Weights of a small GPT-style language model, trained from scratch on English Wikipedia: width 320.
MLP neurons of a small language model. Each row is named by its layer, matrix (down: output weights) and neuron, and shows model dimensions 48-175. Each number is 128 + 24 x the weight over its row's rms, rounded and kept within 0 to 255. A neuron's up and down rows have the sign that makes its largest values positive.
After each neuron's rows, "fires before" lists the tokens most often just after its 100 highest values on Wikipedia text that the model never trained on. A number after a token or word is its count.

L7.down80 [109 120 118 120 150  90 126 177 127 135 124 155 105 189 164 117 114 121 161 127 166 134 137 139 141 116 169 114 155 115  91 153 168 115 124 146 129 123 165 146 109 138 149 141 172 165 120 119 124 112 103 151 121 101 115 179 138 101 121 161 125 104 110 166 145  76 155 124 118 134 121 132 154 147 118 102 167 118  96 126 146 112 149 139 115 130 106  69  49 127 122 129 112  98 133 152 165 113 113 132 124 156 108 154  93 151 134 120  99 143 149 141 122 151 160 123 107 140 133 111 140 173  72 125 122 149 144 138]
fires before: " " 82, "\n" 17

L4.down286 [146 132 131 142 146 132 150 144 159 149 121 111 111 134 106 132 114 117 105 143 110 122 133 134 131  88 127 121  99 102  99 169 104 164 128  88 119 170 143 130 148 118 117  80 150  81 115 126 116 143 154 116 127 197 142 114 146 125 134 136 149 154 149 188 115 157 132 121 140 148 120 121 122 138 123 108 121 147 140 138 113  70 136 134 133 139 134 114 158 136 147 126 124 128 123 146 146  65 132  98 154 139 157 110 167  98 173 106 139 154 164 146  95 149 155 162  58 163 132 105 142 142 138 160 138 109 126 107]
fires before: "s" 26, " on" 10, " as" 10, " mi" 6

L8.down76 [123 138  96 143 110 105 108 114 132 149 151 117  98 119 123 151 141 136 135 145 123 102 128 105 131 143 136  85 113 131  84 136 144 101  93 148 149 159 105 112 129 140 138  64  97  79 139 144 138 111 127 119 118 101 171 124  90 104 121 156 131  98 121 130 113  85 129 137 131 114 101 137 131 164 152 128 135 145  99 143 139 182 137 142 101 139 161 178  98 145  90 135 139 129 116 111  97 110  88 162 128 146 167 136 126 104 110 171 122 128 118  96 136  95 174 173 134 156 111 119  94 159 111  91 115 142 151 114]
fires before: "2" 47, "1" 14, "present" 10, ")" 8, " |" 7

L4.down397 [161 152 167  86 194 171 136 148 119  89 165 112 159 114 127 159 182 176 121 127 106 100 106 156 129  76 132 137 112 129 124 130 101 136 142 141 104 127 143 154 133 110 110 120 113 142 123 134 129 133 127 159 126 122 125 112 130 133 118 103 103 171 145 142  94 129 132 134 116 152 159 129 142 127  96  93 104 102 135 106 111 121 138 122 103 150 141 110  81  70 120 126 138 117 109 129 136 105  97 131 135  95 126 140 152 171 170 152 129 161 149 121 127 112 149  95 138 138 148 113 161 142 104 135 119 109 162 143]
fires before: "s" 22, "." 15, " in" 11, "," 8, " and" 6, " of" 4

L5.down329 [127 120 113 147 147 136 154 184 128 122 111 147 138 152 123 109 142 153 151  95 140 119 132 103 146 115 144 137 151 132 146 111 105 155  96 140 154 120  81  93  97 131 117 104 145 126 147 129 123 137 152 135 128  90 137 116 149 119  89 195 133 160 132 131 104 150  99 133 135  90 137 126 106 140  92  73 103 139 130  92 156 173 150 103 114 168 108 138  81 179 143  96 111 187 121 140 131  81 153 108 104  93 151  98 143 147  88 103 128 129 199 131 122 175 130 123 100  97 141 100 112 129 143 125 154  93 112  96]
fires before: " " 52, "\n" 13, " |" 9

L9.down413 [133 192 129 130 134 195 154  89 137 121 109 151 125 160 151 128 145 111 116 157 126 112 108 169 135  96 152  91 144 150 125 123 153 123 126 140  94 128 149 140 140 125 154 130 105  88 148 180 145  85 118 153  78 115  70 132 132 120 139 128 133 170 125 116 148 149 122 123 155 105 148 162 166 163 118 144 159 111  93 131 138 106 128 113 105 163 102 153 131 175 138 103 168 137 119 160  93 145 133 110 134 152 121 116 121 115 113 112 164 189 134 129 147 128 114 116 119  88 123 139 143 118 117  41 110 116 117 124]
fires before: "\n" 20, "," 19, "." 16, ")" 5

L4.down376 [104 124 172 101 155 171 120 145 125 124 138 153  97 133 122 103 134 115 142 141 105 139 122 138 106  43 136 162 159  98 163 171 111 148 175 125 109 112 128  91 110 174 143 123 130 127  99 134  87 134 125 117 126 153 122 136 133 176 143  89 155 137  79  81 148 118 148 124 148 135 110 102 161 126 105 133 151 141 158 130  97 154 108  99 122 164 114 167  47 125 135 167 139 116 110 138 118 162 148 132 144 106 126 170 120 151 137 123  74 118 125 107 130 113 151 157 136  83 152 137 134 135 122 133 115 113 151 140]
fires before: " |" 47, "." 24, "," 6, "0" 4

L7.down445 [123 129 172 153 156 185 124 156 123  70 109 148 139 134 152 136 166 142 109 100 194 138 139 166 111 103 132 164 159 103 150  87 131 123 122 126 153 128 148 134 119 132 106 121 156 113 124 125 101 110 133 153 122 163 101 130 158  98  76  93 130 152 143 115 140 148 115 114 120 119 159  87 110 175 133 130 102 104 103 120 124 117 156 144 122 148 119 157  94 114 109 172 201 205 120 111 166 128 111 113 171 158 114 125  80 107  83 140 107 148  98 140 155 131 138 119 119 121 130 118 132 147 121 103 148 122 130 139]
fires before: " |" 49, "." 17, "," 5

L4.down826 [104 165  99 126 191 127 148 131 143 140 140 116 113 113 145 139 116 108 134 180 143 101 150  91 146 145 154 169 112  81  90 115  82 140 121 115 113 161 151 138 115 120 129 154 114  99 116 118 123 164 109 115  86 128 126 127 115 111 135 206 148 133 176 137 141 150 138  99 151 111 151 135 156 103  85 106 118 107 111 133 124 120 166 141 138 145 155 147  58  91 119 188 143 119 143 215 132 138 139  90 198 102 159 153 126 101 173 130 147 126 168 158 169 104 152  91  97 178 112 119 118 123  93 143  82 143 134 118]
fires before: "s" 99

L4.down164 [139 139 115 152 104 159 145  95 162 188 173 131 191 129 112 120  93 159 119 149  90 127 117 155 134 149 139 139 140  94 102 146 172 130  98 105 167 127 145 137 152 130  94 112  94 110 105 116 134 149  78 121 147 170 113 122 109 147  64 156  98 151 147 147 145 185 119 101 126 145 148 117 157 148 111 110  95 109 145 111 142 112 140 175 106  80 157 182  99 169 132 131 135 124 110 117 100 134 120  95 158 151 191 168 139 157 129 173 153 124  99 176 113 151 145  92 105 164 133 119 155 137 145 100 106 118 155 139]
fires before: "s" 17, " of" 14, "ing" 10, "ed" 9, " for" 5

L3.down433 [113 175 134 145 153 136 128 128  98 115 176 123 148 158 147 130 113 159 103 135  78 106 149 103 127 124 134 118 145 126 127  89 146  96 143 146  80 122 132 126  98 133 101 110 143 132 148 134 128 152 126 148 127 158 105 162  88 101 136 126 124 163  90 158 113 134 126 101 161 131 116 133  82 155 130  68 142  87 177 121 119 141 157 125 120 175 135 182  88 109 134  95 131 126 124 141 100 129 150 145 139 146 109 166 109 136 134 138  88 162 154 116 120 100 144 108  72 141 130  88 142 105 145 109 122 144 137 143]
fires before: " " 38, "1" 15, "2" 5, " |" 4

L7.down249 [128  99 132 114 118 116 154 131 131 123 136  92 137 140 127 102 140 152 148 145  93 106 104 134 157 126 152 125 182  96 147 159 116  99 165 113 141  85 146 130 112 112 125 134 131 145 134 133 127 142 126 137  75 100 133 143  97 123 121 140 115  93 154 145 116 175 111 125 104 104 116 138 102 122 122 122  92 124 137 122 105 111 131 126 110 157 119 144 130  90 104 114 157 120 161 135 172 166 127 117 169 176  97 134 123 138 132 181 144  97 116 134 119 141 134 144 139 122 136 136  94 108 110 128  68 108 143 149]
fires before: "1" 35, "2" 23, "0" 21

L3.down817 [147 154 154 123 161 144 155 108 124 107 134 142 142 143 162 171 132 132 146 136  91 144 138 158  95  82  83 137 140 101 138 102 165 121 129 147 132 134 122 115 104 162 145 127 110 155 121 105 167 167  86 130 104 159 131 108 114 124 126 149 161 128 144 158 126 147 123 135 138 120 103 190 116 133 123  80 154 119 141 156 129 130 120 121 126 141 141  90  32 142 125 127 110 149 173 139 149 140  97 149 156 136 128 125 144 114 148 164 145 164 145 126 150 113 103  92  72 137 133  91 113 130 106 121 142 183 126 125]
fires before: " " 40, "1" 14, "2" 8, "-" 6

L3.down818 [ 64 135 101 155  86 124 114 129 138  80 160 151 124 130 116 117 116 184 149 145 103 145 155  83 128  82 123 132 137  97 136 107 126 134 157 133 112 127 151  99 119 119 113 160 144 126 159 130 147 136 176 100 124 158 116 109 132 128 154  97 106 110 153 135 106 123  86 139  94 111 114 152 148 138 112 101 107 131 115 123 117 159 132 134 114 123 116 121 100 111 151 102 147 120 113 149 160 127  79 125 147 116 109 152 161 110  80 155 140 103 104 116 157 129 171 114 167  73 172  85 166  81 107 122 121 154 120 146]
fires before: "0" 41, " |" 12, "5" 5, "1" 5, "-" 5, "–" 5

L7.down705 [108 124 150 151 145 128 154  97 128 149 160 124 114 140 160 135 104 132 141  97 129 193 120 112 154 130 152 130 143 136 131  94 142 103 139 140 152 115 133 138 114 124  93 101 136 119 142 110 124 126 121 131 135 166 122 145 145  87 129 105 134  78  80 135 147  62 138  94 131 105 139 137 110 107 153 134 192 128 110 100 143 126 122 118 144 150  99 147  90 103 129 151 160 181  89 125 116 141 135 157 130 177 139 105 137 104 163 104 115 124 110  96 128 146 149 116 111 124 133 110  97 116 123 136  76 158 134 168]
fires before: "1" 19, " |" 17, "0" 14, "2" 10, "6" 10, "4" 6

L7.down435 [140 143 152 152  82 135 139 101 132  90 106 143 143 134 113 126 119 159 148 102 137 132 116 170 128 123 122 111 134 122  94 104  98 111 161 134  83 159 116 142 108 148 109  78 119 149 132  95 107 121 106 102 115 143 150 164 136 170 121 129 115 140 122 133 141 168 115 115 131 108 139 161 139 110 110  94 105 109  94 146  91 174 114 168 136 200 137 176 134 154 110 102 181 177 170 159 119 108 114 109 150 125 113 163  89 109 121 155 160 139 146 141 152 126 124 132  99 126 121  98 134 109 111 179 122 131 152 120]
fires before: " |" 40, " /" 11, "\n" 6, " " 5, ")" 4

L3.down749 [144 127 105 116 120  84 141  89 156 117 113 117 154  85 136 177 128 152 110 146 101 122 114  55 129 103 135 135 138 157 112 137 144 111 123 117 115 170 133 142 142  95 101  97 149 149 123 129 121  72 156 187 146  86  92 177  97 122 142 130 125 128 124 138 152 161 102 144  95 143 148 102  97 170 151 105 148 131 158 167 111 179 134 140 120 102  97 140 130 127  96 144 133 108 103 127 143 112  91 170 123 176 129 127 146 158 142 156  98 118 115  92 151 124 131 103 150 169 122 144 107 135 144 146 123 110 126 104]
fires before: "9" 16, "1" 14, "6" 8, "2" 7, "4" 7, "3" 6

L7.down178 [115 144 171  88 126  98 139 163 131 126 119 131 135 149 123  84 116 122 130 118 189 138 119  83 141 111 131 101 111 113 119 154 104 185 118 143 126 117 153 148  96 121 130 135 131 122 104  85 127 107 127 120 111 174 145  56 160 151 107 142 149 129 129 138 146 134 134 113 103 163 161 147 110 110 161 114 104 134 132  91 107 139 124 123 133  60 142 121  95 137 115  88 132 122 118 133 122  95  95  89 134 126 106 180 135 150 143 102 147 102 125 111  83 126 138 139  96 149 109 141 111 127  71 160 130  92 154 146]
fires before: " " 47, " the" 11, " March" 4, " May" 4

L7.down555 [168 124 142 117 114 163 136 109 134 129 137  87  85 173 138 121 144 120 118 133 136  98 147 159 149 129 157 154 140  89 152 169 113 101 126 126 147 102 160 107 130 120 113 124  98 125 123 109 150  91  92 124 136 153 124 147 103 150 105 132 132  98 115 123 144 140 152 122 163 154 131 103 191 150 153 135 100 135 114 119 109 101  85 151  98  86 126 120  97 150  85  71 153  89 108 166 141 133 156 119 137 125 166 108 137 128 104 137 139 138 104  98 161 141 136 121 108  96 104 102 123 170 107 153 140 151  97 137]
fires before: ":" 29, "\n" 26, "s" 4

L2.down282 [149 128 122 131 151 128 106 111  73  96 128 142 131 117 112 112 118 151 152 140  79 125 128 102 120 150 128 134  98 134 101 112 124 156 128 147  86 105 126 114 148 104 112 124 119 124 119 144 124 150 108 143  21 131  96 133 105 138 116  90 119 160 131  85 140 128 115 124 136 102 131 136 136 127 128  66 148   8 123 142 118 136 120 120 132 134 121 153   0 106 126  99 128 132 138 124 114 140 150 119 172  84 117 125 129 161 132 161 143 151 163 117 143 110 124 136 129  94 133  91 132 151 122 116 135 121 148 110]
fires before: " " 35, "\n" 20, " The" 5, " K" 4, " Kar" 4

L2.down246 [ 98 141 111 134 166 121 147 128 116  89 159 122 124 133 149 143 148 134 132 145 143 122  95 150 130 140 145 135  89 124 122 142 127 123 150 146 144  66 131 156  82 141 107  95  90 138 142 120 142 116 136 125  19 127 140 128  93 156 141 124 120 153 134 136 155 148 142 112 116 129 147 126 137 134 104  93  98  53 131 137 121 133  94 120 117 151 131 101   5 125 153  85 113 117 142 145 120  97 127  95 143  96 134 130 130 144 145 140 150 141 130  85 167 125 119 141 123 111 133 110 124  96 160 152 107 136 113 115]
fires before: " " 89

L5.down501 [157 138 140 144 125 131 115 131 125 133  80 111 122 119 124 101 128 120 146 201 140 126 149 114 149  78 162 131 153 142 156 134  93 116 135 102 102 136 144 122 126 201  95 129 152 123 173 143 137 114  80 141 145  95  95 142 100 144 105 148 115  96  98 149 114 103 133 112 108  98 135 104 117 126 142 125 164 148  80 121 165 122  82  97 127  91  85 141 113 178  91 150 168 135  95 117 109 123 150 129  75 122 138  89 116 124 118 123 149 165 111 128 119 156 122 181 119 141 152 123 145 159 105 104 113 132 132 138]
fires before: " " 47, "\n" 26

L5.down528 [128 134 135 108 132 172 117 141  73 110 103 174 122 103 165 125 155 144 132 119 118 132 129 121 106  86 138 124 143 102 107 141 196 150 144 112 152 159  99 134 150 138  93 126 107 116 109 113 116 148 118 197  98 112 171 141 131 116  96 140  97 162 136 115 132 117 112 112 133 147 147 138 118 160  99  98 145 131 102 109 130  97 134  91 143  98 131  98 141  97 121 165 183 190 133 140 118 143 159 150 143 157 106 140 102 153 126  92 158 162 121 129 117 201 141 139 144 125 126  91 103 111 160 138 101 131 139 153]
fires before: "0" 21, "2" 12, "6" 9, "5" 9, "8" 9, " |" 9

L7.down61 [117 105 108 129 141 109 129 160 121 101  96 144 136 164 106 140 158  81 131 121 127 177 151 133 109 132 126 100 132 113 139  91 152 145 125 149 110 115 185 155 150 105 125 156 146 106 145 110 179 145 143 160 110 128 113 119 134 121 114 128 140 126 108 130 141 162 154 134 121 110 137 130 153 141 108 170 116 145 145 131 142 112 142 144 148 148 139 139 179 137 150 143 141 113  90 102  57 162 127 100  66 116 126 121 133 147 163 157 151 173 155 111 125 117 132 177 137 132 166  73 165 130 152 114  64 110 148 153]
fires before: "0" 16, "1" 15, "3" 14, "2" 14, "5" 13, "4" 12

L5.down701 [123 115 118 117 130 144 164 107 139 118 153 119 143 115 152 132 114 140 163 157 150 120 126 142 121 126 145 152 117 131 180 124 102 130 159 150 111 133  99 136 126 159 163 109 100 111 119 112 124 115 150 102 137 169 159  83 149 145 173 121 123 125 126 122 134  83 146  85 132  93 163 111 135 153 106 157 188 174 123 147 114 147 115  90 114 109  93 126 136 119 150 171 132 130 158 124 134 103 144 149 141  74 108 138 155 131 119 128 119 124 106 131 133 128  97 104 107 134  93 138 137 119 133 131 127 144  96 164]
fires before: " " 39, " the" 15, " June" 4

L3.down807 [144 182 135 137 143 134  99 132 167  89 142 160 151 149 137 126 115 141 167 116 169 113 111 145 101 119 116 122 105 103  99 145  79 131 139 127 122 137 123 171  97 138  92 117 111 124  92 109 136 128 147 124 123 142 145 130  94 104  86 114 131  88 157 179 115 136 189  67 123 102 131 143 129 134 147  91  85 126 147 114 133 110 122 111 128 139 153 140  68 102 110 107 110 127 126 147 115 153 106 125 164 142 147 174 157 130 180 116 137 136 130 125 126 154 129  98 104 170 147 141 135 157 141 138 113 131 152 122]
fires before: "ed" 30, "ing" 14, ":" 9, "ion" 5, "s" 5, " on" 5

L3.down714 [148 150  85 113 125 118 124 129 144 124 120 156  99 139 113 123 114 114 119 140  77 139 121 149 139  99 103 101 133 138 143 105 107 134 145 106 141 135  93 100 153 154 154 127 152 143 101 125 134 112 128 137 102 128 123 122 151 132 101 124 100 132 130 132 131 139 126 101 139 135 111 127 112 102 143  39 167 173 150 174 117 137 120 142 146  89 114 119  14  86 130 134  91 116 100 163 130 156 127 137 210 129 111 220 108 106 138 142 148 129 152 140 155 135 127  91 127 138 117 124 143 124 108 143 161 132 122 145]
fires before: " |" 26, "\n" 21, " (" 5, " in" 4

L2.down794 [135 119 144 141 149 131 138 124 117 168 125 102  94 108 117 176 155 122 142 160 128 128 150  69 127 104 133  83 119 109 112 137 111 126  97 114 119 187 122 101 123 118 169  80  94 158  93 174 104 151 117 109 117 150 106 128 134 112 117 184 129 107 146 125 118 182 111 114 126 104 110 138 163 120 105 137 139 107 136 127 151 102 143 124  84 122 145  71 123  93 125 144 102 119 179 119 138 124 132 126  91 141 158 120 131 110 136 164 123 144 144 111 127  92 131 132 116 131 139 132 154 148  93 110 150 127 110 146]
fires before: "s" 69, "ve" 4

L3.down286 [130 104 135 122 122 112 127 172 180 155 114 105 135 125 139 171 104 102  87 153 113 113 142 110 122 168 131 149  95 146  83 146 117 105 155 121 112 139 139 105  78 161 112 146 180 125 147 111 126 205  98 149 136 123 118 120 105 119  83 123 127 119 145 106 145 107 131 111 119  96 101 105 103 163 110 173 147 111 104 112 109 128 119 120 150  96 110 103 135 103 129 147  86 121 145 137 116 124 125 119 123 139 118 150 110 116  79 133 122 152 154 166 119 154 148 129 140 137 129 117 157 131 178 119 101 123 119  61]
fires before: "s" 77, "ve" 6

L3.down113 [132 122 188 107 129 120 130 131 109 132 111 128 138 117 168  98 152 101 118  96 131 130 144 117 155  83 184 135 107 154 158 131 139 119 131 164 105 125 135  88 131 135 180 122 106 168 156 142 122 132  87 119 119 130 142 133 165 106 126 114 152 119 169 117 119 162 112 112 140 113 125  83 112 104 150 155 169 103 101 173 162 137  81 100 143 105 139 129 129 152 133 117 140 118 107 151 109 107 123 124 148 158 114 120 127 129 112 158 104 139 138 120  88 128 112 134 138 145 123  94 187 120 122 121 140  97 145 125]
fires before: "\n" 81

L4.down320 [117 125 118 134 110 114 133 152 124  95 119 105 141 145 123 157  85 137 131 118 116  89  93 112 128 143  92 128 127 135 105 145 119 137 109 148 146 125 162 104 147 149 116 140 115 147 143 105 121 154 131 124 113 126 144 137  99 113  97 168 155  95 166 152 150 118  99 103  79 108 114  92 119 123 116 108 168  69 126 138 106 137 108 142 143  78  92  78  89 123 143 129 111 175 130 149 122 139 134 130 166 146  97 203 150 101 184 144 121 117 143 137 104 139  99 139 157 137 124 150 159 154 124 173 142 110 144 132]
fires before: "==" 39, "In" 8, "The" 8, "===" 6

L2.down451 [152 118 109 130 155  62 170 122 119 118 124 122 150 158 119 101 122 126 160  79 116 177 164 145 134 126 116 160 179 109  97 101 125 135 155 147 117 142 112 172 146 117 147 148 186 158 138 146 134 156 123 107 177 114 125 149 182  89 115 112 138  80 134 108 125 112 133 140 112 128 109 148 166 116 108 136 109 135 128 148 132 157 124 116 126 101 126 142 144 126  92 109 156 116 109 107 137 145 105 141 139 123 118 118 137  94 126 147 166 153 118 119 133 133 121 125  99 102 161 131 178 180 109 150 151 142 157 132]
fires before: " " 34, " the" 14, " with" 5

L2.down674 [125 156 162 125 128 119 165 118 116 127 156 113 132 187 121 156 131 110  99 153 166 103  87 129  96 140  93 144  59 127  99 171 140 144 143  82 119  66 157 124 102 105  95  93 123 137 122 136 141 121 146  78  61 148 137  88 101 104 127 138 128 174 161 116 132 130 172 185 168 114 107 125 132  95 120 118 141  98 170 135 144 119 128 113 116 162 152 138 112 147 125 116 161 114 142 113 168 131 133 119 139 157 121 156 141 147 148 108 153 121 143 101 146 117 123  89 136 169 134  63 108 108 134 107 172 129 106 113]
fires before: " " 83, "n" 4

L5.down572 [109 124 123  94 120 109 118 172 110 122 167 116 128 144  76 153 109 128 145 173 135 112 138 125 135 125 145 141 102 142 133 191 120 103 127 155  97 161 150 133 151 123 123 165 152 143 128 137 158  98 133  96 118 128 113 144 151 108 130 151 144 140 135 135 107 149 186 136 138 142  76 110 132 103 126 133 148 150 131 122 118 143 125 101 135 141 149 131 127 138 141 143 105 138 149 135 178 121 106 137 125 114 104 156 112 108 184 135 102 142 141 145 133 124 101 109 138 150 125 123 116 112 125 124 127 128 116 141]
fires before: "===" 27, "==" 25, "Re" 4, "The" 4

L5.down598 [137 166 163 107 129 131 132 153 146 126 140 110  95 151 149 181  84 136 160 117  93 116 120 129  80 130 162 147 120 137 176 121 100 106 172 138 122 168 130 111 152 147 111 172 137  88 114 152 143 129 145 123 126 127 134  90 131 140 103 101 143 158  98 168 163 106 127  61 141 131 143 116 126 146 139 125 112 120 149 132  95 170  86 139 160 115 146 148 110 188 109 136 137 110 121 123 135  99 123 114 140 126  60 132 144 130 160 101 143 149  69  97 143 148  82 133 117 188 138  90 141 108 180 123 145 134 107 130]
fires before: " " 51, "4" 4, "7" 4

L3.down787 [140 140  93 147 138 105 149 159 113  78 180 141  89 176 153 130 173 137 108  82 138 181 122 129  99 112 142 181 128 117 118 143 140 132 147 125 109 127  86 165 126 146 128 157 159 152 168 135 144 114 152 132 135 148 109 111 120 108 107 114  92 114 106 130 149 138 117 140 106 118 124 124 115 142  86  96 138 122 146 156 141 152  96 120 159 121 108 160 128  94 117 130 100 109 108 129 118 120 146 126 156  85 153 192  82 139 133 126 142  70 108 118 137 108 112  81  99 142  87 115 140 150 128 129 105  97 144 132]
fires before: " " 41, " the" 14, " May" 4, " March" 4

L9.down682 [198 123 142 127  99 138  84 114 110 152 112 171 135 190 123  96 115 121 144 141 110 139 143 133 142 129 117 105 141  93 126 129 131 136 101 132 127 138 119 135  64 146  90 114 110  96 107 168 142 146 131 148 152 120 147 141 177 152 129 156 121 116 155 112 155 129  93 139 158  95 119 121 145 107 120 137 125 147 117 153 164 151 141 105 138 161  85  84 110 132 123  71 124 133 122  99 122  88 118 125 111 131 132 102 121 101 158 128 140 136 125 113 112 148 125  89 144 157 178  84 118  85  96 119  97 112 120 122]
fires before: "–" 48, ":" 18, " |" 14

L7.down318 [154 108  90 187 145 146 154 120  99 160 166 151 147 136 142 115 113 111  98  79 182 143 139 103 154 153 138 162 167  85 130 136  96 127 146 119 118 121 169 110 141 106 138 132 152 120  97  92 147  91  70 164 132 157  98 138 145 100  86 136 149  97 124 100 145 126 176 129 124 131 104 142 140 124 120 150 137 108 103 134 143 169  91 122 162 147 155 131 154 142 130  82 110 124 112  96 134 151 141 120  85 134 131  82 141  95 116 142 137  89 127 118 121 120 121 113 134 118 124  98 135 111 157 102  85  97 137 121]
fires before: "0" 69, "9" 7, "1" 4, "6" 4

L4.down16 [109 149 119 134 113 118 147 159 120 132 132 197 133 131 127 109 142 144 142 127 140 133 152 111 115 117 147 134 120 129 139 137 109 134 128  79  93 107  94 119 110 102 125 112 102 124 120 124 146 158 115 128 100 157  96 123  96 100 112 140  90 165 137  87  98 147 160 135 129 139 179 133 169 144 131  88 122  90  91 114 108 103 138 126 109 130 113 167 171 133 128  91 113 140 139 100 136 119 143 166 165 120 152 140 115 113 119 159 146 138 148 132 128 130 119  98  64 151 144 109 102 120 139 140 118 118 140 122]
fires before: "\n" 39, " |" 26, " is" 5, " " 4

L4.down600 [126 128 124 104 141 149 115  86  92 159 126 122 100 124 125 101 143 134  93 163  95 131 126 129  92  92 134 151 106  83 175 112 136 141 147 121 116 135 102 120 107  85 161  92 110 106 147  77 108 174 152 128 112  86  93 148 135 140 136 102 128 134 147 147 127 139 148 126 123  95 104 104 114  93 117  91 153 126 123 147 151 135 110 128 100  72 114  96 103  97 177 146 144 132 160 149 121 127 151 166 138 125 103 120 143 116 140 126 119 133 160 150 174 150 123 119 134 109 113 156 105 115  99 128 142 147 138 113]
fires before: "\n" 82

L5.down140 [151 146 107 147 133 168 106 118 150 112 159 112 107 146 164  85 164  45 100 167 134 116  78  90 159 124 117 161 154 128 143 150 170 146  98 119 144 126 166 125 136 154 117 184 123  97 152 121 141 127 108 124 114 130  68  91 134 132 146  94 122 126 122 177 132 161 116  99 112 127 131 154 117 105 147 179 105  98 133 134 107 138 126 142 133  96 121 125  94 133  92  86 151 129  86 112 164 143 114 121 153 126 113 165 128 134 146 151 193 120  53 118 144 140 157  92 150 132 135 103 153 147 113 128  92 146 148 113]
fires before: "1" 33, "2" 12, "4" 7, "0" 6, "3" 5, "6" 4

L5.down233 [125  81 102 126  99 118 157 132 111 117 149 104 135  90  78 142 152 110 137 142 138 110 115  76 195 124 142 114 139 140 180 141 132 118  91 102 130 124 147 122 142 176 149  94 143  84 118 180 101  83 134 140 142 142 103 149 163 130 101 168 103 133  90 155  88 151 118 159 101 143  97 107 129 124 157 140  99 153 117 142 147 137 149  87  98 130 124 124 159 158 134 132 124 144 182 118 145  78  92 145 114 107  69 109 128 126 116 197 131 112 110 162 160 125 188 158  96 113 131 120 138 183 137 114 164 132 137  98]
fires before: " |" 58, "\n" 26, " (" 5, " " 4

L4.down569 [120 160 132  96 124 139 140 131 174 166 109 101 167 161 161 160  95 131 135 159 102 136 146 110 111 130 165 148 159 123 116 128 158 142 156 131 114  84 114  97 137 134 144 139 142 133 127 115 110 159 150 105  89 155 113 129 103 137 107 100 113 154 130 193 140 168 149 133 132 128 101  80 138 140 121 110 138  81 145 147  73 117 114 124 147 125 109 143  47  99 102 118 145 125 163 142  99 124 141 158 143  88 160 178 149 133 113 147 124 134 126 109 146 109 167 103 128 154 111 115 172 127 102 151 109 117 102 105]
fires before: "s" 91

L7.down316 [113 106 107 116  97 110 142 149 138 119 136  92 158 117 106 129 134  75 143 158 110 151 124 143 121 112 112 153 144 132 105 109 108 152 131 128 103 111 129 140 127 104 135 115 134 179 145 137  96 108 155 124 108 135 124 100 165 108  79 148  72 135 142 166 101 121 148 117 133 106 170 139 112 106 103 124  91 137 116 126  77 152 162 158  99 130 113 129 173 114 162 135 144 103 165  96 168 133 116 104 130 127  93 113 118 111 149 163 102 104 153  96 150 145  88 109 101  97 133 102 138 191 141 169 132 134 114 120]
fires before: " " 55, "." 5, " on" 4

L2.down626 [139 191 132 149 137 126 118 106 128  96 107 103 117 105 154 116 128 124 122 125 147 100 119 110  78  99 105 139 135 124 148 174  64 127 150 137 135 149 168  86 118 131 158 168  96 147 110 113 125  98 138 136 137 181 188 137 126 150 143 141 122  88 133 108 137 132 103  61 121 133 118 108 162 112 145 185 127 127 120 106 134 170 130 140 100 130 135 137 130 136 136 128 119 123 153 130 156 128 112 120 161 143 147 162 162 129 111 141 100 131 149 118 130 163 126 138 106 180  97 154 154 115 188 153  98 171 131  94]
fires before: " a" 23, " the" 13, " well" 9, " an" 4, "k" 4, " it" 4

L2.down581 [132 116 143 131 102 126 156 125  88 132 128 159 145 135 114 116 112 142 169 173 122 141 106  98  84 137  91 155 168 145 130 111 118  88 150 130 111 158  91 105 124 152 147 130 104 157 129 103  82 147 116 113 115 139 119 108 127 100 117  70 139 149 104 108 125 111 127 115 109 129 160 166 122 116 127 123 132 115  61 121 121 169 150  73 142 171  97 113 105 119  74 141 129 121 105 128  96 151 179 125 124  88  86 117 115 103 147 156 118 130 136 120 147 165 104 121  57 101 112 162 139 108 115 181  99 120 130 132]
fires before: "\n" 59, " " 13, " the" 7

L4.down573 [150 150 139 135 149 151 122 144 154 135  74 110 138 151  83 116 121 123  91 121 147 159  94 145 135 123 130 104 107 198 139 124 109 133 118 115 128 119 149 121 121 157 146 137 134 120 152 119 108 102 144 146 167 152 143 137 151 153 181 169 183 113 158 100 150 138 115 106 107 113 129 136 105 119 166 167 154 136 115  97 144 156 140 147 135  96 125 137 155  99 148 124 120 131 134 132 161 130 116  65 160 154 126 161 131 133 143 128 113 127 126 144 141 141 133 118 119 111 103 150 107 114 130 138 117 115  72 101]
fires before: "," 33, " the" 14, " a" 8